config = dict(
    num_hidden_layers=12,
    hidden_size=256,
    hidden_act='tanh_gelu',
    norm_eps=1e-06,
    attn_scale=0.125,
    parallel_block=False,
    init_std_up=0.0548,
    learning_rate=0.00446,
    max_grad_norm=0.5,
    train_tokens=407300000,
)
MLP neurons of a small language model. Each row is named by its layer, matrix (up: input weights) and neuron, and shows model dimensions 112-207. Each number is 500 + 50 x the weight over its row's rms, rounded and kept within 0 to 999. Numbers have three digits each.
Before each neuron's rows, "fires in" lists the words (lower case) most often at its 100 highest values on Wikipedia text that the model never trained on.

fires in: "the", "s"
L9.up41:420497504563447612521526475548485575486494570490467531572491451469522532557463484535534436491424531559436459466533480389586544484467435541561499508530483485514534467544504495499438586529505519489556556516472464520440517453557513502512563415472446465515461471501546492524518468399447551532

fires in: "his", "the", "her", "robert", "she", "he"
L5.up1264:498497472472499485532447544501484452480415484545433557494544534515449440470613524465462389455590493517426475487515492478524521579438491496439453454526510499504452559497488516502475452480457547532485477445422540500381534440531461495543516483442512576515535490516529467482462588522469501425

fires in: "the", "first", "as", "a", "1st", "third"
L8.up547:423492552524506547552473514528539484439538481539468573591471503478490561542477539392578450620528487491507484434526380380552433589503441494551607483455590514521535422499467489554557567532550503419556521505503459496439560434590590538396458476479534517407559422490499470618403478545473494455

fires in: "to", "about", "described", "of"
L2.up433:477488472531503572577486515517556466520451480500465449465657436506546449537577487499553590491513525508466548573574597568536459520532501530497526463444405521438410438514559430509491476561610540433490572560494533497454462527535466523521540481540514470471524535468589588406445472461495460490

fires in: "the", "on", "and", "made", "he"
L2.up953:504595442555496460552528456568529478437505529530528496568467506439413478512543510463491467484511593500459467479529544423481544535460576526542474529469434534487488634485454415514472526545489508457583491384435512484419568479595494643599488536583453517490412452385476498457488526409417474447

fires in: "he", "his"
L5.up424:495440496499546503538460478516593470522491488535533528492551405488473451535556543526560528501514522542509422478634498473452585499505580498563442451609512551514588563420476512520421472391498402473513461481436508526503527423594493434391407438436524371401584562453513493560412548419417504542

fires in: "and"
L2.up1204:433543463448524551590489380504471522487365485481481529542612440583537417606496519563446541477456478504412452552443478533536369484507417490531478415523547509527530461536486434473508478501382555463518516469413533544474560418525505449415499426450455439462463562449521535478459564436530467502

fires in: "a", "an", "awards"
L6.up861:399490550512529500509509522507622517495503484482415487471546507490605456451385479494594564562518556451491542531510420422571407532491425579635489581441477510461499492497521566591465463508527450575521493494518525422394504488567526503477525397470543554544579453474520449511378507503513598526

fires in: "and", "the", "he", "his", "as", "a"
L9.up581:477580564464470525579540477530484530541536500500492474461522439503437518544454499546493460522545554540414498479517553583444431547507504420532397459474491668395455577591505502473395551490470507420460528446537456445482451431531610473417467451519527448484556546469516537463423596460425482489

fires in: "at", "the", "for", "is", "by", "are"
L9.up342:520576477474453510496585433523501527386537530460533504527525443506468478457520494489493547505452496505461558576561518468399430525490479464538418479476520495522557495565450530579479456490485502458589468433537453502509418540489486493466546454385580447489426520401517492536625516498467433456

fires in: "during", "the", "he", "at", "was"
L2.up252:524454521463466413593480553461527418459494522430473614459560493453510470498476521516532461499501492465372514464532525526452475466445501510516501448588510519509425558451420591566519541524509470477583624457430575477437527462501534555498484507563473599566514451503541510524479538535467536478

fires in: "the", "when", "first", "of", "a"
L5.up653:398432527543481509521470545427497475502530476500421542586527483492462582508471533535529403452542456515487507548427557502530524559426481449431519496466472581541435527535531497533519541504445503532492560526525408427460508473473574542596558396438531546488583401481521474492456546423453479557

fires in: "the", "at", "during", "academy", "ljubljana", "hot"
L2.up969:423449542557462504475503516436474444521568632471581527512582430522513493538495601457494416505560565547466454445495546516500516471456554453481525451581474460466476514549491528566569390467437434468587597529544484514501482355436515430480506431574531495474556518511497416473502473472374577447

fires in: "the", "that", "while"
L6.up489:466521459522491493510436476558493488528495493475488493574563502485509495476493423494494482465525554560537479545461414405540582467404461431459385465490478513543473448588462546542478440491597586468529552432429483600468497442585547465435551432545368545463480375435529532466413522532418508489

fires in: "and", "the", "through"
L6.up461:450504566491498514509549527562545453442412506490498459419501420456477438500451452479536475528468570595511532531528570486451340549448481504559397495404498433462381548545455479490593553562550554442562550446568482521413511453574530501507496408561483459529500505542534569475475684476485502499

fires in: "in", "the", "march", "commercial"
L2.up361:462490508515517513516499535505402510468618575503577441535530522469612444473540516464472442490508414424483537474510575545563538499510524541470512450496423471420453443522516511497422452563463533539484555620513514483490449463470426425577517510505549465470542546499576499398461488508571474507

fires in: "not", "and", "also", "would", "even"
L8.up330:473449531529494561467480501487506473431553485461523452474590416466461489544507392495450503405534545408434498488475470393463529506502495521565532376530520564527490467531604431452517467538587472538440563418478477456589542489587540469497519471460547471493556552500377444499519502350420464450

fires in: "there", "it", "who", "therefore"
L8.up1123:432461404482490490600486470459479454586512499490396583473542489467420480527509483525557492520516498462522487539492549541439503524474514512546478500456506573551527568453447538481506490442573327527416467487431525556454534509590511481455465495442515587517503460504448491460467578490430474402

fires in: "the", "has", "was", "chromosome"
L2.up1100:428506494571498501614412596534434510527511480516425567511565569482440557555424543479515459529553558476469515459453517477477534461441436539549562430559447546584511470515509433564467500599500479440618599485512531537520539429454509535605528475473499469495466475530501473510441504529503546583

fires in: "a", "and", "cm"
L5.up1239:477437527529552614501493487479472492536541511509469510442537407477484442531407507515483510500434521488532521534507454596485507516538479580482415616564416471534491530524572497513443476561373575451556576514465518434474479538634515437491471478543521499458673533479491536557471548443450505471

fires in: "the", "in", "no", "much", "one", "not"
L5.up1121:334402508602507461575551445548497375479621496491521538545520485553524547541475421434549434587509500516516516415470460520586545503526517492438468574454454520536505484528502482528486518477609532545480535574466546525455482521542546498475556454479562508488511477551505507432510518466550449511

fires in: "the"
L5.up319:565518611471501550594503566536552485486482500459411508524562487429468524508432535548545488477534580444466514512432387390471452482460440525551524448447462587508506455528544489481597559524508437444509583433434504619401527492630557501444637492427441565423438495545565512498522509494456536508

fires in: "with", "s", "a", "and", "older", "for"
L2.up845:462494520509481532557539551562492492509419468504574568513485465536556429543545380418492518438488533512523406463491474518558450503509459458541451423434618433475428534517449571489512581462617540495467523556442556528530504477534514520608540478505502447428451550546604559616555459536444501560

fires in: "his", "received", "became", "s", "its", "their"
L2.up670:521475485464494576556510558579518535476521488483527515457506487492524552518569504409478547514510490493437472409481470486612477565509501462508517600460502416438382543550484478474470456471588561571565606543510499426456599489477669475500540495450559545514521551472482530514514560502416407507

fires in: "and", "a", "served", "contract", "was"
L2.up822:602579568587498606523497541608491431544441495505500522534500515544549580538614486503535599491476536549425555412503399479559579525530577524492479469536480500393442476536512450647463448436554536473527496464512479578469521459560507515561512455579597468420421492437448520560481512594497479433

fires in: "before", "because", "said", "while", "however", "after"
L2.up553:465531540533500589536536552544526499458500501538488615514554469461469469547505429588466522479554448485418521534504577475522486449460543424429457474407406446404404392503587506483463534484555510464578463509400570531521520522473567491490449438554422464512478479497596488362562425586442529393

fires in: "his", "her", "austrian", "s"
L9.up625:443490538479607454482399529621554444462507465595471576436508531525517509490532532465369481476471491407459469525477516494490562544512545486438484432517543442500413510501517535461408503564530516447603445515515490483531432389483588454531545581540532560473498530466519581515498630460496608526

fires in: "the", "for", "if", "in", "by", "when"
L6.up967:487562526505539574523453448512468487515398552430524555509544500532521494526486577439590455559493563504524537551455452597529508471378467444474423425532439525551377445535424525574579515552535535477562575487472533480443489495461493509428506495507465597493485444435512470557446511576519494490

fires in: "to", "also", "not"
L6.up1197:529530407524501467532434509474506355529487430436497547513525489508547515557500400502534493448613483409454452547499454508518548494466477476438414432470515467514501488548517524490508465545561470456539500488408522471537572546581403505505525438436478482522436501407552527476469541517482454484

fires in: "she", "would", "state", "to", "or"
L6.up765:504514475490536531522508442502591484405544561474536578542553482511516437511582533421498548469475587622444400467504509587482426562534521580510456455607541428461532452474418476483524493473538520456547486501394488502565446546489537540506527518556484477547496560447492529499493527442513401406

fires in: "the"
L6.up1077:534524509517524475553446520572404496426427518507417482472500496462395528496521506472470421507518525494466465482512386440476526490432393560498455503508557529512464521523480440510427518553471559496526605507510416547453507571560492547538532449489487472545540501547508419520500566448514527526

fires in: "the", "of"
L5.up321:524528491464515488541497542541516528424407541499430511560520570533559532530476493488446490519501533518444506621466453515520478565419461508397529522470473530560503440560463513476548514483477516586463493540457517499510476455520433385437513462429473521462538404487565475485417573518499478487

fires in: "are", "is", "mi", "be"
L6.up1065:491526482552576583475493500443554472490539465475556578473466506494534558598498436497504505527537587496549514488416408561478469523433459460558555425491494502546495530536479449440574496535550433458565499557468513591392514530528454483540550531455452543428466542642539440488455488507519555507

fires in: "and", "to", "the", "from"
L5.up3:415491463522494440586482444467434471483577560525524611485627539552503508472535518522428528483521488437437498534489414462526497532444541501469459398430507490482457429575387520509460462528482482432434395461455433670453561447566446487553509494537507408432393391456460530517405583533356470503

fires in: "the", "and", "he", "they", "a", "median"
L9.up56:481488549470506521538503527490500521548545457549532514557541572416480486555461484463593436547394567554588532501508482497466382607394434552468521626527489493463569561523463478570543579433483566538484578542466466475506436495605459553558487425481469554449504550445472469583479511410457540490

fires in: "was", "were", "are", "is"
L6.up894:505468526501480497504482556506485455414499409487470505420507478499438544535499403453542465413542535471480448474424474532571430533529432459473497488551581487454435551523459548460581538470467498460504578443466457505451560528548581521475558469378476513441555467576483408542442499493520561491

fires in: "a"
L2.up190:484439459511550530512512493484550479512526558548546506563527481451546500534598518518485482461564533540417509580475552500473511514472470479554444512565530527471507512482486494541554472566516477535550479662456397519345464555608510550405520367478553482487493566492409514412466479478484496409

fires in: "a", "made", "the", "are"
L8.up909:474426439465546500577413505578499423433590466453591459526502566457525536516471414487475495443570543535556453541482474471530486562417529491561542417518463444499408486515491416562483469427531568487413532478416494552405501595534596476508516487529531500476501467465568489533484451436480449450

fires in: "york", "as", "known", "include", "founded", "of"
L2.up492:411464539481478472485472476488525519512452534471446516542542459487588491524555466442543549485460479463458332514488514517528448593578501504469471480515457537442455450529515399468595586531473494586470421537577523578382546547533534515460488473442486515469537565495529421424465523511446392533

fires in: "of", "in", "for", "on", "the"
L5.up9:485475511480510516590503468528477418394495573538550547515582439487475521560476489570490547506454537489403572537519465514596437504515398515489440450520431533499410572531555475547437523480572490544518581489493539485502469509567583511502520512494527485486563505429584629531463555386520460559

fires in: "the", "on", "and", "a", "over", "s"
L6.up893:369447515506532450465450538551438523517516588540527462491545484520456513532538523484552570490472402480503486510564562481591472488520459492492412423442496555459445479545492446434395636418517507571519495518581474497475459406556507528451538497472554499502445559519555476439500483376549524532

fires in: "and", "the"
L2.up1006:545603494550524531470565503523562571514381458493437506450555487476406558529586473476456494473523497497582471495440465509512516545387546524502510455430450486412468572502503549494549551506450526506510560499355412494436529485546517571540553446492485406464536548564537498516457497421493466471

fires in: "the", "in", "a"
L6.up251:483498461524453486556416566499545380475532562527519537597526504451461528553580584476517428473537537459498495567466498541457622482455420462385529527566446461434525594458433437565473483442471423450521473493434463474455537498563546507536533393383453528481545498428528458547563560553499510390

fires in: "the", "he"
L5.up1012:468491520480516473481530507546498456477541568447438579527517496430427508516445465447520445498535597530453438448483450505390544568465601515427560570513551456563502535506457438548477486425435463459524518444525380512474494514461591483443483444551498575514510419374568458520471445487354544473

fires in: "and"
L5.up314:436402539503555561571625464474572487399533571487532555536582359423487398537547530459487545532437600499468429529544445518459441572426365508481423468530552489479461486496475410498548547540527533476603501449498427511473524459564501534502499404480558491547480567453508543436510488475486439426

fires in: "of", "a", "for", "on", "the", "during"
L8.up182:347444537420552489499469480569486542454491486556542396517589446433568550526478502467519540532540570516463551527417519573525453500466422517474419553433493587516449461519575501527537565532457430474538575521477486434500525355523484506440518467505541487487479438464614533496416538449465482464

fires in: "it", "one", "life", "he", "she"
L9.up371:422552445489534529548512512492647456538500415607533535472579479523411537475531515509492524417544541517501496536518473494524449586507500484555427503496576488458530499454367465545545497586543491547463421422417493476471449570530571460504484556414471486497517513448522479492470559516468426429

fires in: "began", "would", "not", "lost", "continued", "announced"
L6.up398:450428522497494532424535576469481412455619501472511546554592385456465482530517501461525517514460532422474418394551555496566437544505452478511569533565507509414434479519480424474482516527607554519521556528458545532473468484582571552496518534507528405499524534561461525544570525425492496479

fires in: "born", "marine", "married", "won", "marines", "maritime"
L2.up372:457556508442521538530525527553437458562473501579609585533556453407577518498584446486503427462628489495429498465511372508551476549489492506495503535473510401401490552531459427541481465536555539475512593537482423410522515536516450488536545543401468450462503406455557552517455452467547447537

fires in: "who", "her", "i", "he", "she", "his"
L2.up714:460534499559581534530536414470521438485432559490536541517494455527534371514545476551490500417563557542519507342528500532546587553440452502459401535471445501447457527495484564512481466471521390455449490548488530434533383495461531501447498391573552560434576514547559517515656576552493421437

fires in: "would", "will", "we", "could", "can"
L2.up817:420434531493692506573550451539467457485516545483454535490482502596555442519488478458477490400527501477455515462425471509430443496433476487596433492538572565490482468460446474603427546519498479504494537408461452552426506508454547502419477461578408523578469370578422457518530480502430497396

fires in: "the", "on", "date", "place", "in"
L6.up725:495504557452470455523558477517442453454515502558452520505473454530496608480530483503459488493533482398481507498491458461548460548476426594357515542557490546486428439551592488533511599467498484509514516532476533461528536521621520454531499526499448507426515436479599435503589514423540439497

fires in: "and", "to", "for", "with", "was"
L9.up778:478456557508505521500505541581513397416531448472435475555485502405440464522464496413435502521527592493527514441509415462556502490440415483473447433515503488470449511605443514535570614493570499388472503515543497406498478509513530501535565443629592389394567431518485574590407460458460478464

fires in: "her", "was", "is", "its", "their", "named"
L5.up808:437546508452459412457490588437576410530508513505454466500497562525502526491551492483489431438557607502612419464522511504608555449524497489563502585473526452452500532436477480473539475465496485563431480471466427495475561466529506478500509440402592575537505481507468486500541513538438509471

fires in: "to", "various", "in"
L6.up749:484451568487419420446472577489589448489442500453518524553482539565445460573501426460479512496520498468466450505475471549430410540371506482506462483535552568570454466533515467567508466526449440617440559525476539549493584470562529552452511491400460497485473422430495541426474553478482354474

fires in: "was", "been", "were", "being", "is", "be"
L6.up750:488554583512548510532576541446483453563594525511460549508481482586534468540509517463358504475426507465461468484560428545572435481452451518508534440446523453495509508522549347484508512429469442449521465517439467482427483574519558477493513596460483502464539501491525518565436477467534463471

fires in: "the", "main", "border"
L5.up359:488495553485602494482492586630583519507416530476563522494519506480457570512502504465427492455548540494566510526533449410517492596446459528459536561537461504521539432546499574528562533422536512517470399519451564529492491562583573504483497547560509433428506389453576471441420444414479475468

fires in: "the", "that", "saying", "calling"
L6.up172:546425487508485535531518467491564509553566477478508534482547565470505489562589483470469509554489481465480494534490463408488523540469413486430504551559460564547481522514471524538450472390550570626460499507493516555399485538512620528436449487548514566528443520470501404489473534451420514466

fires in: "no", "one", "given", "two", "four"
L5.up907:417511525619565453617473462473532421496467499527478497522474528427521526506560501495472398499441480420546495513481466507518542497437474511555504539533462500503499463517533399541498456485462492495515499538500551426480525502547537543460485440463541510460462487434488524516503521509491510501

fires in: "an"
L9.up94:468645552447482556494521479555525438469494598539419432437473475441526544441470433519539515511424636492575516524456502408526518422543482549497460557491472526542481550484497483480439534520434465611529499461474445462622445484525466405555493525473558359450522495475500501462499520503461562507

fires in: "with", "against", "the", "for", "played"
L2.up939:532572404529490475548545507529472445420340501429567562539561441553523472544576417515528586487526633427600570434482427455653478589430506520538524479419578508483515516506554469600562509457461419478554484534383462593410536433513523544489515372487506440482511469578529432496517523433558383482

fires in: "a", "short", "long", "awards"
L6.up542:446438512511504518510523535463548448516483491458547592531555602434581581501465513511564570566435568521413461569437471529563455582566460572532503452494526495487549487504470529593518411559479423465492584524450444512472444544503502517437459411537468570466574409386609480520500470453491579489

fires in: "most", "later", "second", "early", "seven", "first"
L6.up1013:513582507500567466525463486573483491430442532567407566506467474418472499473515451482451475429566476487485535467416529424530582532475540528462469438491598376550492456515569494527503465572469560562551573437525435474625503410542496532532504425553496499503549538545468487535485566501513456440

fires in: "in", "some", "their", "all", "that", "though"
L8.up671:494396524660576523547424467547548467429612529515508519527507458412486470482580528486468538482517503580505474513535475532419551498491345447396465501460556512480523492465514513530505526476531441474528429494549481425517498469479627344420538456478607575384501518413486551547502565476422524486

fires in: "he", "and", "age", "they", "it"
L5.up601:447560531494552573493444493534613347474540511506499537482531423495515565558544447536488487427536542497499495558604524455530499497520531445482498433520497533525500527507536428597491454474554466568419512465553439477488500487573499517514505462548533490497457516424441444491572548433489494450

fires in: "this", "is", "was", "the", "most", "a"
L9.up142:440525443484537542571452498495564428473607582433523513509556520427537491485463471514569446505595533488511437529499527520466502523495467451486474444515402582482460573551523520511474433476557458510553515394505427536530483441576547482517493529437536500495473443489434437559434573496452493507

fires in: "in", "on", "during", "after", "only"
L2.up938:561543502542539550579485547669503412505523515488534569552587516555383516556452382492485513464539488457562572438414557475444546522589559498510491438513507485574457471502476490482492471438585477485492497500443550569503424491579492516515574486369530536556450490534527514517577481505490520486

fires in: "he", "she", "one", "it"
L6.up1078:447427425567551473500582599588628472445441554498563548618610592567497487512417501484510512456553538486535551568559468576533535610499507521395513496509552438480526526465441412566455452503449574535444469435451530461429572539505497567518540413498554530492498521508444505458474525496497491432

fires in: "the", "a"
L5.up66:514439581546538490489477495593445546431467604528530548516557516431423533528475511486559535474457593517469457572482491502524470517575495599549516444542538476499461578516528473579431557504437558450468527536528462432400527554621562518472453458566474563467588500510571470575514507527501470433

fires in: "the", "in", "colchester", "bythe", "national"
L2.up948:510405507506449520518549498492558525456363541526452529509486446535499520483519571537531542508493504477574506556393447518516592496458420504524549483530427471517452545477450503484460588473490531466509515513534484480454423485544455526517566558494556552502442528511567556419382610584531422472

fires in: "the", "in", "who"
L6.up47:499517529487458483473487432550471470424547552441555525522533439486535524482593535516453471529485483487545454481524526593455578581470513478517468570536479419448554437511489503535510500483559442476486500531540436426463496462469507420440479454489602475389494522423548520517470494482493538460

fires in: "on", "the", "ontario", "only"
L2.up214:494583506502558482616466512506513393410387562492520476452575432623496550504508492523565559478571586511560492539487540482481518543554526534421460536495508497508487438503568526552498533573549471536418517486476505506497542482590488467478527532482463518428506489498566572412514483489526531467

fires in: "was", "the", "and"
L8.up57:486489498479507449514458534519458511421488535511439580466524543456425533434498509523475468453488506535517498537530521493448453555428412518516458544510510585518327471534445627547450516532573460543490547422493471590424530501453515549458578393536486493451494575567481468512467570473540509472

fires in: "first", "was", "and", "been", "he"
L5.up1061:427491562507488530508471493495496432511524516459462585523506506403564485507432499521596496531413509474427447513563510506539539505393566511553523488456502443453473479504551495543489573543546435508556510557568531572539579458444636489502522459483567610515539458474500505564306517485543552492

fires in: "and", "to"
L6.up353:482483486418464622468502534552534504495555545518533501530523412528434528554518454454489577462485623468595461497547483559443538525545515535513417469448530439525432505543455452481529510528463536550445524401450519472471569591544538552464505504493493509489521543482556583477520467440522510473

fires in: "a"
L9.up1163:408508551535582530618501474451504549565541508501479528601598443506490496543490467518459545445489497471474558459454499450472504493535401495619422508556414460465446436515502426513537530508465478500569511533492461498490392585555513412491478501516502474449519544512461574493458491499535504503

fires in: "which", "that", "who", "it", "he"
L6.up664:491473553512474507516459477518499508433554499408359524529565444488476464509528487542548515541498522533387514441479543488383451503576513576466481355486475493542439456467403497453555480559580438445525435426449460522573460488505550502493490484431552492559528501480456543517480494380333468467

fires in: "in", "the", "for", "of", "to", "with"
L5.up247:518447456502558541503510487499477465543426484534520538530583438522427521506538437418509500481550582492506516530511506571554513546491499416554509489464498482464517498524571467603481521500522458556501538489548527470506444507491505527481596538437582459493488521465511525483468520458482442464

fires in: "would", "had", "not", "did", "will"
L2.up469:564450598571524541506616491577483437488472525560530567469536444540530457546446399477392404436476524459432433474501526459428519520493511543497422545495522496501477559433485516592493518562466412464580610451406480441509540464538454517445408564507561453522507485490483454616528471546420546511

fires in: "of", "the"
L5.up392:573472493520516477499492497542505440420433565489476563498522416457440528514513617517521556478474464546463470516551466496529450579520425512412492456466481546563471408435417517488440503601500579539450524608516412528500505458519584588491581521542485521547563480460536510554364464424556434513

fires in: "an", "anti"
L8.up439:520605538553481474488491466499498427450482513474456441392561452466403534465571488505521516419465615490609516514521517573453507578539532586567425481415485512533523448505533475518471485469543495616516557515458460449467497596556591485460474421463446485509497454574558511575519563512496515533

fires in: "a", "trail"
L2.up432:355571504486500563495546482446511419599461517520633512544534385430548607523501610510497562519518526465565507506520480528520517498481468508560486570496505466473403596498492354520502465482401457458498517468377385487448558385558558496466490440465448419438660551504546534466451449550433551582

fires in: "he", "the"
L6.up681:448541468520529571539387489599466497454527543464520499458519547523417500477499472436534403542496543474498525499570569479452526598483512484548449513507445522428536541477531582547402489549489406487446491508534513468477506511532570425447506446492557415480537548462514416467536519444434500461

fires in: "s", "the", "his", "not"
L5.up310:497522500516523490608464432532494402449546465571531450493497515499557543556490484437464499493593515482504458515488378483479611536511542460508522527482463532513411498549587392526429555456510556454569479602443457489442464509470562396545460425416531504541464455417549504496518502477415445494

fires in: "she", "who", "and", "to"
L9.up178:543571525439636558473508484507568467465451526540544578528566445501489441534557539593609559424449448488460494432559446444507492472434489539482515368558549401496476479502434486573581645509507479416517462405472494498513530538575480503461518382569598524417521483418475497542513479567458424506

fires in: "the", "also", "which", "final"
L5.up1207:464514514558461506498459554580445573463494507457473606506517451501513525492582435461503521488511446441470480454503516569570456609503481497530436462514532576522465337493500496526585541596512499501505537571537448487398515469483588487453470484553481548546461519509473360512422519456541531434

fires in: "made", "time", "at", "and", "played", "period"
L2.up439:454555464575520514505530540574558520381542581527478455564455491528464448529483442481517422424407521532514579489523505419539475511482487467536564529394525558552531474505508529610498576549513531468553489400401465613576517455550465499560536428599516442514535432479517470520563519441470474452

fires in: "that", "because", "when", "however", "the", "which"
L6.up422:504582484621517589571490513495398469525500463494490542547531461432457521520511455499502440532549577467549511459522482538477587419456469444487466479513424534522390451549402496579524567448540430467506497444465559521504471550448481513555467418465511584491515503440596407490474523480468529409

fires in: "a"
L8.up715:415479495492592560518488480479555461551539580520525489448589386491502499539468516466577626446498442400563506515483447513504432493461393571554529536560580533545530493509495454533510451510488500392535554588581491458491507460570627512416476488399510486479461442478605459499544484486530523436

fires in: "a", "received", "for", "promoted", "captured"
L6.up96:415514571431542467457489503435606486481514470555580446575604457427517478542582482428532480493458565407462476653395500473442428545447409494533548538490492401445399484512494515490477492520513479486503528500391531463470545553586502481492613442439587504472432471417528516475552513489512481504

fires in: "career", "life", "performance", "role"
L2.up231:455413501538560525577496494460556462501517482570426526527514542438447580498570457535496471411537445504518555512564450432440483491438544567477567549474553510541492431517584422559514553561452490521534515471475524528460470484504550469497531441506417411502519512560458490370452495549470471487

fires in: "been", "was", "be", "are", "an"
L9.up1016:514581490543555497554401445571459379484526553421498485483453459467517518442545430518436452527504532406569512502578536461460487494491496424573504489501463468523466539450553555563447500573518433547588556512465465557534533464477510518451461498524509494460581495555525453641499509419537515456

fires in: "she", "he", "and", "his", "her"
L6.up655:505522418488540533497488535566501423440486537546525559433514547483524483487417498470508457548417533512523499530621459459392496540489542474523547569386611491487424507423572488476434469439506461541557477528493493418467523476567560504552519460510501430458469462429441542509449503539407480426

fires in: "of", "and", "at", "the"
L2.up1222:516496441511450527556445525469570367450476524541404506463524359557489527630479505565594569479595546540421565477525491557440402466493407500523504438435534495491436530577502563483475506497507512566531622492538488485466457438501660489500537461520469534487574520424492485518462610508492521547

fires in: "the", "at", "for", "north"
L5.up895:422572483452520593423543463561552571472469531507509495579501450528435562527483510382436502470572568450522496524463474511512441484550395473536523519498581629552480502497521500532433498560375485531441466516314448487519528543504513464505601546580494496499563470428562447432439516508571401461

fires in: "that", "some", "any", "with", "and"
L6.up359:456525381469481513495466525559460450390526489523543547471497485404387493564523434451462553429514571465529518530600450479506486476501481426519472509486570598400437531518489449465480503480606533649515553543501501420451462506538534536442510431494442458516544514535495467506450541466467463469

fires in: "a", "young", "team", "as", "year", "for"
L2.up619:457508495499518522459498571510508511581512463499547517523397467486454450462474531479473538407501523507478520528470554567527391486486514516460497515550672452484413513455493453555497529551521449495630520456480614493410553531497592541475519437451655443409619478552532521486505574549454471467